{"n_layer": 13, "d_model": 224, "n_head": 3, "n_kv_head": 1, "head_dim": 64, "d_mlp": 896, "vocab_size": 689, "activation": "silu", "norm": "layernorm", "norm_place": "pre", "norm_eps": 1e-06, "positions": "learned", "qk_norm": true, "attn_scale": 0.159, "bias": "none", "tie_embeddings": true, "parallel_block": false, "init": "normal", "init_std_qkv": 0.0334, "init_std_o": 0.00657, "init_std_up": 0.0334, "init_std_down": 0.00657, "optimizer": "cautious_adamw", "lr": 0.0016, "beta1": 0.9, "beta2": 0.98, "weight_decay": 0.0, "lr_head": 0.00629, "grad_clip": 2.0, "warmup_steps": 410, "schedule": "wsd", "decay_fraction": 0.897, "decay_shape": "linear", "final_lr_fraction": 0.0, "batch_tokens": 65536, "seq_len": 512, "doc_mask": true, "train_tokens": 518700000, "steps": 7915, "dataset": "wikipedia_en"}
MLP neurons of a small language model. Each row is named by its layer, matrix (up: input weights) and neuron, and shows model dimensions 16-143. Each number is 500 + 50 x the weight over its row's rms, rounded and kept within 0 to 999. Numbers have three digits each.
After each neuron's rows, "fires after" lists the tokens most often just before its 100 highest values on Wikipedia text that the model never trained on. A number after a token or word is its count.

L6.up139:495515511640493412518501506431576466557458527485530519506453510503532502604547485544606409455464442528484503554520413476505539431486489442544431526559529539527609534412449491457492465569546534458562463497536489386463482511568525521532507534445530523400554478463501525448453525513532450492477489532604417496497495510438550459456464433483502456472525498564534521486451601422461503414580
fires after: " f" 38, "f" 21, "he" 8, "qu" 8, "n" 6, "ff" 5

L2.up533:452483544455484474459537518412537358470560597456458496506515489569480590456525542479525439526548423499503453499537546512509462475442509539482513497521466467526503583488473460505486516430513494411568502468507581499544511456519456501493506603486509530412571523567549455545521465512538449412498564443529462511534444502586528670546462536590527524485463579588577359527533451510578502484531
fires after: " H" 18, "." 18, "t" 11, " |" 7, ":" 6, " |\n" 4

L6.up697:469471603529463496458464438534548500523480407494450550520466551494502466563461530540551469522513468546421435545556524600505582477512498516463502365498581516552587470573469464568437532499492482471520528496493532461493550556498626430512492564584415435554449555440482478491522473554577470503450484521514490439467472498554454460546512480471528491471455434534476492489523489460438439480469
fires after: "w" 24, "re" 14, "l" 13, "r" 12, " tr" 7, "v" 6

L2.up772:496453617449514575493561465471612434440455546501448530479411530478539575571459592415586466476442426454521536439453564525473477534500523524408446501560496404385505534429596585511518561440453465503507500627598492487515505471597491499465528562436542545498590440505433449518521434531511534479527519548454465464569507612486522483543570449610532504465443572438466450490516538445384504496505
fires after: "at" 16, " t" 14, " s" 9, "ult" 8, "t" 8, "ent" 7

L6.up340:472520455477490461524520424574601504552449445526481480516480539522506489555549475489489394491502473565512492564550434533493463477486478564469463448548547518456505508478454488600522546559429484488496555509514512471573489488477544423495440512468492443507537482390488459511485507472416540548535400526584467362421535429468494462548490590533467499421513536525556494533511533463387499481466
fires after: "s" 15, " re" 10, " L" 8, "l" 7, "os" 7, " s" 6

L5.up461:435449509524540492487443441430519501494482496587467515460597494509567524577544408552550481386405457548431516485420509505497475470519450531594461526553526480577546591556531464488556534569481525426537476570629606444474557619545555503457493529441409457496559545496522469550513552565390488477567511505453411467490561523525560421524482438508483408584461489540500516478504508444461439422563
fires after: "on" 14, "ov" 12, "v" 12, "p" 10, "ill" 6, "en" 6

L8.up27:536544485463574491442521500453482507429487507486468562521612522549513521581425486483418395490535366522471509435473522541463463489489484555491427569459531467503467500503601555548468523550462409497514536471611495448468478463573464519481598522485503567501507439516466514523416422510510569420497524560501511545575485459480463516474506507585400530512475497477494460562525528458442463527510
fires after: "s" 19, " cont" 15, " s" 12, " S" 10, " v" 10, "os" 5

L4.up514:508418517528514410406472523390523489627518595390439529494398439455516503588516456475505463522502375484489474483537577475529431473522548521534465544513451525465554471504560540479539540488491471491422533468468528566442555458526576533527494441495404588565493527507530504517507519529480526495554507558523504491442567489509449477482455399501472519429435565484550505510511575468492506520449
fires after: " s" 28, " pro" 24, "is" 9, " d" 4, " He" 4

L5.up19:458561531517464555549516560437518482493541543493404390493482541508476455575461520494450524532479501536535506379520524454475575450511584400644475381515530576491507422482494526521588484559472414589460500461453539437565547407528556516475496529396535513483516526458459467487595532562466472464466535595579470530433584565451532358500467453561491523494423536493442472528556497438522446402516
fires after: "ow" 23, " p" 10, "T" 10, "pl" 8, "p" 7, "s" 5

L9.up540:500497495496473421399517497415442498490512572471495496502536526557608519557476535527512459576463454523558509483420621475527542594409582591557351464482499445540505450528540481457561493537531431361543495499484469457497618418498520447498530510464534455505511529453465508519533511468554491445527411554533509505406536480540518548539564440589486507434482552513586441472498587379493504499437
fires after: "d" 19, "eb" 12, "st" 10, " A" 9, "ar" 6, " a" 6

L4.up350:468556447631470497516496433488594446462504534488423451418528513505518426572486490493451527495425443514531412460554528497440441472403545473460477458531513529530550534539499602491470545527467457422527496494491527542460514556446514497517553494557510610492528628609500596444546589539518424526499531484455494450479571538410534543609510484483533450549417403554458434429516494376465528519497
fires after: "b" 48, " B" 5, " b" 4

L5.up309:432591561453496527488492579506567507475442382444486454481424482421577460468466544502500490540404507537584448454491484528568634394420551461475462449538598501571499502426533489491491488510458451502583479510632558504477531476565597531504502535432593485452543484467540415580494552474505555445513488520486474444543391518453550472514529520574566518443514461566548437477560559469510408515508
fires after: "t" 24, "ow" 9, "n" 9, " st" 8, "st" 7, "in" 7

L8.up561:470557547495405441432535529477497391492404583421537548411604511549545395493431421493522575472479503526575601487432484562461556509403475490561553508494609507520527613517445485494527559404424529384417497523541457523587603498556506406510464522563561565522507449516516525551467510574486425510563512568469514527576521505450433515548533541486468530594466473544516497590545517525560458513482
fires after: " f" 15, " in" 12, " M" 10, " I" 6, "an" 5, " m" 4

L6.up714:448573518520502538448404474480550500485369549432423525447422381559495520506501464467478410395481483531537491495479448524485435518488531580481501394580520478460472504507495492545425600558512602537467517460538560519500535468447527538466438537512404459485474561431474482538536486402453581504434469587517467483538504408459554487482487516536465512565474509513457448519423517516498494471444
fires after: "s" 38, "re" 14, "es" 13, "is" 8, " s" 5, " ex" 4

L4.up892:487522536549517458448508460502563498478517548503429435506515546483555476624435500498506459403485509622438503420431435484490487515580473514572522556505516427465477512513447461494443510490421502447527564475599558520431522524446522604498518488440471519548487549513472458618518473516560452501535618502509459399513546474487508377480472466452546433512481504553417524522562560528524515498490
fires after: " V" 15, "v" 14, "ep" 12, "c" 12, "qu" 11

L5.up855:446490559594550405430518528473502483535481545506450409482460487574561503472484485547518522620529481520485468476472481480465508557535619463511398527528410543586472469489489579566496587552559519582391523421453543557463551466562519425548544540433451525428500470464468486481493513390503429521451468551546499515521522447462584545483505471526429442460511537600538539422406531446486468473425
fires after: " " 29, " pro" 16, "ro" 12, " Re" 4

L6.up286:478489530588512550475468409448540482521487586553471507539478547541503442472388528574561450495405559532518531353514436484540511396578512494466507572491494480460577577552481516497522561582491513500476501477534552480495580492531539505483328478496381474392582488529515564496517559524442461559533482466475461555478566534525507464527566473509440475560453553580439500503450585400440492480578
fires after: " " 22, " o" 20, "e" 16, "ue" 10, "u" 9

L2.up700:448554552550506458479478516528541455506476653567445460473528516484474592439408543430564508452438397477551502459407624521513516442421527470486465472537557411440514500470505547521501593474501533469497499533508503562535496460501591528455465548615534478513508488473467447481473407522575576519575498511542544511600577581465567475529533483550493486530460448532506540457453529485402460406538
fires after: " s" 29, " n" 23, " sp" 19, " " 14, " t" 9

L6.up504:548442454480474489472517526475502455479509548406523462546431474526461502506495431536470427449527426497489506403496511378500555549540517541594556527599469440567582513456592520499557486530503439419526468461534545610527541397490555473480402532486353545363477588498487432472547541577389470581441519495445566477484549541500558496515457423511503498554519438567590482494548473415568569493533
fires after: " C" 11, " B" 11, " P" 10, " at" 9, " p" 9, "t" 6

L5.up12:484514546438449455482555490457555425491389481515467586466524466430613428459520546427513405495502449468477454494556513605556447523530573501445466580524531519494537566437616558442462507451518534534477520539494505514453503434491496559484422525528509549537530447558578490539410482534479465509613546531443368491488554527507496502567602535551408471488409502514459372521556504529504450476517
fires after: " m" 26, " a" 13, " s" 11, "em" 9, "m" 7, " M" 5

L5.up812:474537537506434440449505547437493476490467533466457562488475515459413448474529481482609391385440473596541536463461478504445563401502538494509438482512463575575627545534561528482465501475449524503494491517403527597504495466494531518530445466487499614494558445494512473543468440464429535428563493522465511341481556508422483582461652424659475562481493507493513443562467517485511390467532
fires after: " s" 15, " n" 13, " un" 10, " an" 9, " m" 9, " l" 5

L5.up240:447481518497513392402411523445493546477490576454448492485583446519605479601447425441468441540356437586474443472447423579469510405503447465499548509456552441474585454446621542460442481474476489428448497488601480610492487474493502537512555498510466591460545526533572459500489485511427591455518449566528476439517564517488527546481592499488428481531533459563474516510512491483562475484502
fires after: "em" 25, "j" 20, " an" 19, "an" 7, "n" 5, " An" 5

L9.up222:499577539493466492482483488525555403502501547482488470467492492643509503497578476427519445533489506508534399541491564480441577579526441472546466464525460534478515498412493486556559614503460558546475469462503552450541481495460558457539472502466441565495514505520496514519476545527581476495594468492538572406602588476481506505514564441549383412553501442566442434431545447453487417499510
fires after: " P" 31, " part" 13, "f" 10, " M" 7, "em" 6, "in" 6

L6.up500:474564487490464442440456513459514475564521436530527520397553504595511517598467456512508390431594549579471530460573475559479544480526557516488461486496509455492545469545432530464577428521474528499574443509453436480499580417433561591426507491500428564512565480469434501495564456482429499465530538503510565510495573566572495483588594483439439389490499525430453534473471490445471495477470
fires after: " " 39, "s" 11, " s" 7, "m" 6, " be" 5

L6.up88:475540459594433495513405546411588472529524532539540510472506530632520443472496429478532554478518430441539490480511553478457512508451460547522478515452498579498494539512369521423519557472507541529428463520414475495545543460564535436516503604577506502486572460507487393530480387624539496501574525556511451505598593565526436614479544519503513453517531497528522412481505510523469558453475
fires after: "m" 24, " f" 21, " m" 14, "er" 4

L9.up612:532508428471536475450496519457533494614479584513451428383500499483470452540443471460613483472525484482476571410512505513397644518474536419484416503416475472460473611412528571548439481422458516530444510420501554546515546475482509435491464519463539470522559524539533455460440521558481403522622461656552496647545443470510438452546530441502545461580510541490522519506544616415480525512548
fires after: " " 29, " F" 16, " m" 6, " d" 6, " to" 5, "et" 4

L8.up105:510476475577440557512389461489432427537494454504449514577569504468493452534392524474518573417492416491434442532595494448505542406578526543451458574473492551500479536474441515530426422514490571483501554488501522546448526498507572540494458467499453584456666517548522428455489538545488467556550536453467562522569440516597528471520559469462453540536521454524573547433440541352467465456508
fires after: " " 81, " (" 8, "–" 4

L5.up654:462460496539458446460469461511509481556522569521494510408531485558481512586459502486513416551436542528547516494493500503426504474464495507467518470538498549443574471564524491548435575503485569542539502439489583457450476470529511455521499593545385534601495508499537591537451449389535436568501535476525572536647508489486545599503542499592448385454511576549488485417472537464410462478442
fires after: "v" 17, "m" 14, " is" 11, "em" 9, "p" 8, "f" 7

L6.up816:511470450534578487438489541510481446487501479532436554474444569511506463539514539432459522480504477496442553495546501524498510442544597526595425523481540561446502494535538512439517356610528464542467509396459431467446577468518520545485397457455495605468519479502460447509447418504487517457494539492579485499502606565450499601468519451555508492600483555459545423447603532397404453486458
fires after: " d" 15, "er" 11, " a" 11, "==" 7, " in" 7

L8.up821:477358496505510478477472536430535520516496571569456568525496458483536477492486471559410500494426514444478559543415508525525493442513567579451473415530537532382511492540500520472530567528479611463503560513498516512541549386467542580459549471517537566496601553521527525455499487481483414474504474590516493490510519499496459492501446521481518553439438557482482506436600493448424460515499
fires after: " s" 20, " S" 14, "s" 9, "is" 5, "es" 4

L6.up860:483504565464494593432494482508510410535526482436456454509435419481448508500406471494462422499542386537459507377500449596408605530579514521585489426544513521498542560473539548557434492577500426493505505481484563557411399558549540544458453611506571555530494492559490497584368447543438602523456472490486504470571541448497557548495547502513498514460506552510560579515476583455503474448484
fires after: "ro" 19, "u" 14, "en" 10, "g" 9, "r" 8

L4.up840:421558549570553611424518495518535494545500469517502467500463402451443420472394502516445425442619538462458441500591497483454474604600582539488457418531457475453535457495494499530473402522550541459482434510466537521502607452499570486571425464428512500522635591574578548493589540513449510546445433517543522476490490508498567518521503459472479464562511518550520579495470492406492551566493
fires after: " D" 39, " B" 10, "l" 9, " L" 8, " I" 5, "er" 4

L5.up260:432595507560442465467492460452526441548448469473407552396448564647574517471488410480552445457525521544563531501533457511495628464495548599601476421533553518535606519507495482560457419515458553508489448531560481392477550522428519506540504505486395504412528502455492550602432536472498453451553484442476595474545507386596511497539590546463459427508555500581492493514488523521570449547509
fires after: " n" 17, " s" 14, "s" 11, " N" 10, " " 8

L4.up135:422544555465501501479532489418589475564428489475413461590460460424561530459573505490459482443494493425573490489511574537551553504443585519503511527460497494553482469441506568551496451521476547451571555558524450471520473406565512508559480481489503490388467513436439536543525484517481564452359506503420463488550514468562452514481506503427462429498514608552575450482522459561550503439423
fires after: "ro" 32, "y" 18, "o" 9, "a" 7, "r" 6, "n" 5

L4.up267:466498578534456444456465562491529534436420558447475485464506454508555448544481529521560527623558404470450543549392517587543452430406535603501542582510596506465510457516500474493567512447493457452417414560484490525601577579465513547531497495547471598514524571528507530488443475558418551593443450603397575455517532538497470495470568472484410483527507406616484501506527544528501395470457
fires after: " m" 23, "ec" 8, "a" 8, "id" 7, " f" 6, " t" 5

L8.up318:446492513516477514511508470449583486543480588434506587448501447531456537573502472480479391427459512529521494466430497474445537518594599497614467485544560437490504565455515495460598461423410483486440487522437541432430592561483487682496462459494534538511521552470457466457535481577504427449495518589578426403529566470487476520511476467522472462552412567572459428442541476480436474502494
fires after: "s" 13, " c" 13, " S" 8, " p" 6, "y" 6, "p" 5

L6.up96:497466539529598503431423522533526431434457521470522530452551427458475432489491483504447440508605507529548524451549539597505444548552507568422513523467477481499603456496552592476456475552503494488441512488472550505519578426501493467513447482547468501452618538490491485516530495465530527637475460556560502531426457507530509454543572530537525460513451440450610418543536495442433572493474
fires after: " D" 33, " I" 9, " J" 8, " of" 7, " H" 6

L2.up882:518428468628539518434481605522496513483470560484473496389486483484459543503516390434559520462470487507469556534603465522416624546463500476448470495547490512541507491507506513446499528515507484515496526347528523500431500541486560515486489525498475610473544511433515453496469458447515519531518477559596518523569448509474504534490451487561513584412545402512492501517609512430417444507493
fires after: " the" 32, " a" 15, " \"" 5, " his" 5, " an" 5

L8.up737:520487498587435573457497489456474515440499521474543526518543496540512490571506508578503592562474471412550499436510571484464548511504544532524547535467493513563458529510475461499524476482477576465486487458517548584537474522522566477476419461537460567414556618424508456590532544559501435503506480492412489478465461456510529445592421447425537471593551566654503526415540550370547558449498
fires after: " B" 22, " P" 18, "ro" 11, "eb" 10, " con" 8, " J" 7

L6.up235:501494538521583545466443424524604528529369439481523559495543482484504528608561464458560451462407442462406432529505546533563512486503575458507441416504500491507561492556550428482469560473465565518501526487464521441529523586439570503417502444485451581537492508534488495506518500515529521508539437633509480463593489584489503471508485536514439480448478535532476517464425475443389523450430
fires after: " f" 42, "re" 13, "ru" 11, "l" 7, "le" 6, " le" 4

L4.up622:481531470496512468464497535514453440549509598509476470477453449487485478519479400490540553467551520436434508467459511554424583435460416474507499544527612460423521498541570512609617463532451524396434510468520580540493491473531515532481374479546466605469535484558489483490459420425441489537622447471530479587485615459493536514531533444532427518602487464483434501526489512520472419431553
fires after: "\n" 32, " " 30, "-" 6, ")\n" 5, " the" 4

L2.up417:451437541486541478406455536410549408467449568444563552437481433524519476407488499488432478634547460445503536639441603492502525432427458507490459489470513532446460436536458509522551479452490397452447521502500504500509562420410568494504523570572477543403512570545499485572471468464510508442536563563546451558579428520494499633570541511605490528541469494580468473540483515486381458495502
fires after: "\n" 25, ")\n" 23, " |" 12, " |\n" 10, " w" 9

L4.up140:455525555510563399491510470506506416518473516518455564497522488405523465496429429536458432409577482517581583438492520500534559462462495545488446527548493395505613398478592522514495466561474524537481563486511471502533552526476459484506442500522518555528536546455475486555514531536489376625446449379435620424515492498592549464547383598512457482494488510504497566525493495494548480480518
fires after: " A" 22, "s" 11, " S" 9, "I" 7, " J" 7

L6.up828:446499483533582533459474442492537452467512583479581569432533425508536514477521541518407489535473466458540488413509499531504462452597484554490550579443456422516588426520556526376534532525449511483543518549606512455529549516578526504475539479516503424492535557422494466424547532551460482565497415493527502477581564549523569428499626542494537423458465496558489422453471487501510445381491
fires after: "as" 16, " W" 12, " w" 10, " l" 10, " c" 10, "o" 8

L8.up9:508545585473550501435378444374590407437480499398516480461590436547490445542418533502466465513541480501531476502525576458592482395486477511500553446511423546533554524429566549414438471521451500510546595441509524551511515447494423548480415474555488538525530498556506510576452565550454412535572501527534554483486500472485484534592587547472448566474528552541564544490423492433506548516479
fires after: " A" 28, "an" 14, " " 7, " S" 7, " o" 6

L6.up44:497548521602464532471524479469584451522403538509558479508475525501520453515527522475586481559543507430597510438553487544471557490538545545596440505540556428462464493456572481453512429588477399494506463503489541499467561566464515448501456502498479477469481505454508513482519518491516425517504523588488434518483509461451533430492522472540494382497494545514512481541421454462478476496419
fires after: " w" 26, "e" 14, "eb" 9, "av" 5, "b" 5, " e" 5

L5.up597:516503524461475434486453404504503469511514540485507482494492467501591376455477437577500522558513474456445506550483603497440471525507479524519480571499452534568554485427475526508462529494521498403538477552479516419498512530484536408509488483553500512379515531519493556620526563544590352519538462487532526470512442396546497521544517519467450536438425461579526558464515690431539585489533
fires after: " A" 20, " E" 20, " K" 11, "an" 9, "A" 6, " H" 6

L9.up764:516690559509514507454538442471521495438490409446524485476460475549458476609467501466511437532528410429449514413510539487505563486509523550511451468534553535467529481475531438532549454501518470456478531461428467483525614498499620450497525452550476553499491630453489552456484519440445498490476437581511489518515498454428504423482511521483461450576560544457564511486477481419417459536504
fires after: " L" 14, " f" 12, "l" 11, " F" 10, " s" 10, " v" 5

L5.up341:455549495494492533455582459499548499442423547456448498485516522504489488453355534503473501493410506419491571527428551471503554474444431543457476522484561485544597491428576494431488472512418552445542478481621579536576517604429533595524492620491410521487518621570518437448452480482430468534514539434466482560529482516491490463515486520447453476480547394529514556559497484461453560510535
fires after: "h" 10, "le" 10, "on" 9, " an" 8, " A" 8, " P" 7

L4.up419:454496504562599418449497480538548408453548471527499533448502472496582426592456392569509451497544384503542470514531544492572443514498485549457399492519451527499546504505544554386568459445501535484464516561537587542496511534468519469491562590562575486525522507572461597465511526483483481532531522502403616536439476495489503512534494491482420494536476466526558457440543554392491538545466
fires after: "b" 49, " S" 9, " b" 6, "is" 4

L4.up101:440480512498477529425459505457526481535532602487437426477517429417511505569440580562487503511559397426509513443419542527515365523525526479515449563421476495404548505549495572508511430434458514446528518552514532557601585460527520465497490509439431445474521508522553469481574478521467457482545537449419557624538559524513447506617497485500485494565493517555541495439553453469530550390486
fires after: "ed" 24, " T" 21, " B" 12, "nd" 7, " D" 5, " M" 5

L6.up491:436419498442564490486462375471583497571421514490529558559449472392560506535511471542505486436520488491515491540461565494469479513474479431521532522511506555451438568489551459610541467575415490477506538551490479524542535463531556503548437459554490428488485533470534549510572502544497489487445606547489496457518528547531494421568517559578486493532347472478522552509546505540484513451470
fires after: "y" 17, "o" 9, "ro" 9, "e" 7, "re" 6, " s" 5

L5.up97:460553483539447551502419446514566474470508580524501509412474544533557558503437547511447494449506402433467534377448542431494501496534587429512525517485532422557518494486516519481480462495481448573543439481552548507502598459509445577479414565426455563481485574493429435430553525559454451459495581525474455480579584448463534456579559468550476425573480473532464498487455478497477592384507
fires after: "f" 19, "p" 17, " p" 16, "cc" 8

L6.up385:461493535551491521467451455466553478516444517390523581354458516428473449518342493535569457509416452521503449457446534469465529535495478561472549477536541519461550508454486514434410554501429541507441479546454482523453404558569556472511441534539526621531489558528498491593527550554545591447496473502483553448556490493476521509516565546610587445502499504447509425475552534442464538407537
fires after: "en" 33, " m" 21, " M" 10, " An" 7, "r" 6

L4.up134:466603493493565436479504514479559501492454446382528512546512505458521454491492435505432502423501604628573511563519607534529487434473510504449456556514586602514538429537597507483492515485499537449556510482508585433510458470522547456514515495551504479393547484555541537583458540441427519538492487413427482469490339622573535517532517520534453527489389509552540599553523550438479485540458
fires after: " or" 28, " U" 10, " al" 7, "is" 7, " I" 6, " Un" 6

L6.up543:501441498524504521453481434511491523543458484471375566467511527428468531427524439518446524512477436424468433556429560524444453510547480559517541544520491497619552544526576481439528422447559521591536638497511571544461595568525596581618477498438458458481557430525556425460538492522392575472530510460570485562534502460477490558551554514474467515556453539555476473495464432547494474546490
fires after: " " 29, " C" 17, "ist" 5

L8.up107:536481459482474612434406566449497573496491493536502481468529476539553507461540562545484421394579487485424441578456545574536520485523500512475496516509583540437459540486628513552450533523376508441436521548479556534478527521539479515501453443548529479510529566455544460492532464521490532483480493521480484477539473450516524475622630443494472494548432468507494496492470474550420490433534
fires after: "o" 17, "os" 13, "e" 12, "us" 11, "is" 7, " m" 7

L5.up731:486531530533484492489445492413521465549483568494493504498506466501500460562407483555508505508493410455496512545440480620534590505444496545449549566422538552477483539546499510404562448503439414444423495521582463543477594489425558429463498517405460506549417594567503459487541583581464324484539542572483525450492555478520511549558486485553460393565537490538509517433482528471499461461550
fires after: " b" 14, " G" 12, " g" 10, " P" 8, " B" 6, " M" 6

L5.up512:436528462488512512428485420507564451571458469443508531559481409482490506480495373496594582493462429532527459444485412441476512529421493573572469436512551471549512509478503458564468485542467485542441475514512575531422457536414532465496434533566420556545484566480539520439348528498510501544541463479524539445572536452487518573509552555521485462518494428524469448495501595453530535428480
fires after: " or" 24, "m" 19, "l" 14, "in" 7, "en" 6, "r" 6

L6.up686:481592587471501456457528500413588500528456529539561524435552323514628464529524439445480491512482464461513524537405521516507528542503562450555339489473474483523462512485510469446527475572533442558520433465432481484498580542494509512490499517566442498434486545493436439515535509510471549387452476545600440529493559486564555399503529510479422454469490522594467412523385625447555527378465
fires after: "ubl" 19, "ro" 15, " pro" 15, "p" 11, " f" 7, "le" 5

L2.up95:533468501562593437452422586541532476521478580427479475387539522468484516581486444377515443457572502411425530456511406496461574507492481477523489500546542487451555469465559627463548454542503515578471557448526533562561650449542525495508485455461468537501567514509410491552537439380530456531494494539572501513514561497502397518467438439494457509573527568482510493525509574469394468465519
fires after: " a" 20, "-" 17, " " 16, " c" 11, " \"" 5, " d" 5

L2.up421:467535491472514531502519487445536482466467383427427486524381540540584383497466480499596398524489505431466433516454465540506520443459470514573359575616550491471510483432479432382538504583538411443541470537595558466461656474574486422514528564519500464589526553546424537562455555497531536461441468547510534479521513408515429519559516469589531567501521494496551506519456546486499516394436
fires after: "eb" 20, "st" 16, " st" 9, "ail" 8

L4.up771:418474441465518454496510510502429523432438436457513471492517497436601423463479549494514357468404566543590497540468485426524548499457532466490423494428595473479532577561496557556494547570472574518557486537495543390508548461503569519473439513481501480469475510496571494482517559495466531446383549501451454511488480519577522540498495574601504449500499527520547490489531518473541493364374
fires after: "–" 28, "20" 16, "n" 6, "o" 6

L5.up435:480405469551546519399472505462506487463507607487484513493505503467495538519509502598444420380490490406503547535470529508435509529504538471417469467529507438450560519381609531509447456511471430524507539474578499570548530477605496550427451555489466503440495486459421363526494414482556577440541609521533478578541503524465470495446585519572524541606443448488449535522461515512472457454563
fires after: " t" 18, " s" 18, "t" 11, "ent" 9, " " 8

L5.up730:496539465525541423442497493512467502425484547437485561469504514521614549511498470431508500483452541512519547434490484468484505408534506523479495505565520454559578438570671546404534404516525472559500495451519601422555610495611558511454469475462448501538558481504520385506481498417521523428579464576597432569478547546509603495494474555428385469517479548456449562509462531499409417423506
fires after: " (" 39, "-" 15, " \"" 7, " U" 6, "/" 5

L9.up211:389577449563533408479540504504525464470496562451507462491573463501550475458460458507616502382524465516494462558466468457457460536506471492520467482486550450555484455520522444549421575541544517532553543460564483474453468528586556490553534519562485460444475526427426491581528550425447487497514418498557540536516588542500477454495476488479502550451506540612490420439383540449432457400462
fires after: " pro" 17, "-" 11, "ro" 9, " comp" 8, "le" 6

L6.up607:378436515619514504422490470522528448525403496506479556496551480517511500478418463403582472419466433627490474499549445555507380433578426549537490468491522539414523532435478521560482494474519562469490492461571569519466547503548527541462452515400424515501548530519533500462498514519437475500549479467617480524613467465446572518515529431513505473517522485480490556486406514509453496378506
fires after: " " 72, "im" 8, "8" 4

L6.up611:539557522437448497420481555444509417418491514490529446428480440477491449479480455478587479552465332530526518411544484619517537546484466539468466544498489519496516536410544543475472448500455413468455505493552542565585571507464484506480485519487356580539538592517535450476452437452490453528566470526426523427487598377438521550512493530607424501563539418537552433487452588525517484494531
fires after: " t" 27, " p" 17, " m" 8, " n" 8, " a" 7

L4.up537:521561559519506538402492527464465434500448520428449476441449482492494478472506539427527420512578490486451537464495446531523490415534497520580497540517524463409602434475532562457518441449504468465426551482467533516487501369489530459480430477503464626438475523570503479507429529591443450589485528446576448467454572470440535503541524531450422545554519542474583525490523536418500506494494
fires after: " \"" 27, " (" 20, " =\n\n" 10, "\n\n" 6

L5.up429:430455537500527416491499465567552515464415401429415491485523444459532349476427517508487427426448405385506480488479640586571510506519467574518529553499518546549611466406574581445536454520494467557497583539539542520502551518512513501474526564516445543443584580577490481557401522432478456527475506447528529483565446534476510484535494511534453533409467580563534527509522561520598539451493
fires after: " S" 14, " A" 12, " An" 8, "er" 8, "an" 7, "on" 6

L4.up713:432468466601504395517485476413554449505432542464555543423481490536571407474533450501610579531522450452486422542511517411540501487439501536453446452477516462549549507538534459534526508446518468446474464471536476408450544549503551516449537539591470506482589540478482449590521486517512434430496498606554453453513386596423515614507485491521480437576539485522410449477466590522476478506578
fires after: " f" 33, "f" 7, "n" 7, " sp" 5

L2.up93:437472531439582411532606520477552536441457477469533525439574435573537412507448460436490358404530412551562567531450554449516459572432440570519460551504498524451514470372441463599417562501549503514536582535495512441485517432514488450508568591500476458461472475603471508513446456480533503438511633527522549482562426481489540401566572453593457455495404467500462382463550556474460478570466
fires after: " S" 31, " F" 14, "o" 11, " s" 10, " G" 8

L5.up206:428419511420524512508456462497506434521502498520482538423518485498591395455486467465483473457538552501517496480523382459464512439432515515492487503525425422560520549360396455431468500616458474576514590496576567366468597578515500469532535614476527463510520562565552446501513483414515425508531553514546614471456453460515489587532545553557517428545570502531532473439524589471462496526448
fires after: "ak" 21, " K" 14, "as" 10, " k" 10, "t" 7, "ar" 7

L6.up691:498531454567568477504419381479587438486503659491524521454575534514421585567463460438551403395405502498507546507399459505470420500559477640553464555449537443422570585437445526509476503474543443453539617482565485444451482429626522580476494528501523499506569550513481503480555503535502503472488588477530472519555495463462587490460511417475480433602495517587514488510454416424529507450491
fires after: "p" 14, " v" 13, "c" 12, "v" 9, " o" 5

L4.up505:455466595499468455421539508454508455528537479509425484470551450411513475580489488380540472585478526494503520425430498570527488411435455429435478431509553539502624480515529539515526589480470447536538488492588489536486519529471494604514480597518513563378544595503522489513502480528570527438495582537462594567500439496510493497505502482573523581456447459541489500529546445439522445474474
fires after: " ar" 19, " an" 16, " a" 10, "5" 5, "0" 4, "an" 4

L4.up797:475539517436504517476540400476565470592432524413353474546506506385509518517470418502572478399486500523536546518583548554491455437562440585456501492479488419525534449495512443556496462496483488486428549493591552492498478472605516573463500532462403535463577501558507482570501507523474431465578489496494479450509414562527603528552491570494501495461426517548483485530529510496456413522452
fires after: " or" 20, "." 9, "ir" 6, " U" 5, " un" 5, "i" 5

L4.up61:505543538601510461417492566425514471567453538427444503447511472507529544434504413535540531501458450452484512564441574550460439516477530546483483532523505474547528502423633491437531538430511525491484548457516487494511577503521488523602523515564488608521591501493568463504471469449505549473568440507590538558534501545508561538517512429536417640486450505488523434497475554451432482402549
fires after: " s" 32, " un" 7, " " 7, " c" 6, " a" 6

L2.up895:448554563521426544451460518440518432549527542496515421441382504530480480536510441438487449484505507491468487401525428529490566496584525478514441488541556508468543454342556556396521425514530500588523487482492540469466476531505530503538416544529457549511473521477492529512478457542383528520513516425552462504456549460521521471566480462545457566493470608515603537472421542421438415413487
fires after: ".\n\n" 39, "." 14, "==" 8, "\n\n" 5, " (" 4, "===" 4

L9.up816:528540448441484541503464561436558495497542557496550541445446518486470559465511558575463464506473477448597524514515499575514615497452546431484447492496397434583505561506518456470589431544485470424522504474478424457464463569525511438441499533511559508472517588404418477409626483481509493492472433562521524561473498549554557397550594545477495426490439487643490442495458458479461385509522
fires after: " w" 23, "o" 15, " W" 7, " b" 7, "e" 6, " f" 4

L5.up57:433512502607518515509507462480517461475428485476528553395485477531478432474521463525430488479522538466473556471515408523472574439536479517459459466481559508471477493569475437578507465567482551469470506451526566378529610570451543509535472516411508541500536655529462439462617528455531397453444550606440523460501560551501541467545459475524459444548523478574481556444446521526463495530405
fires after: "e" 41, " D" 6, "l" 5, "a" 5, "o" 5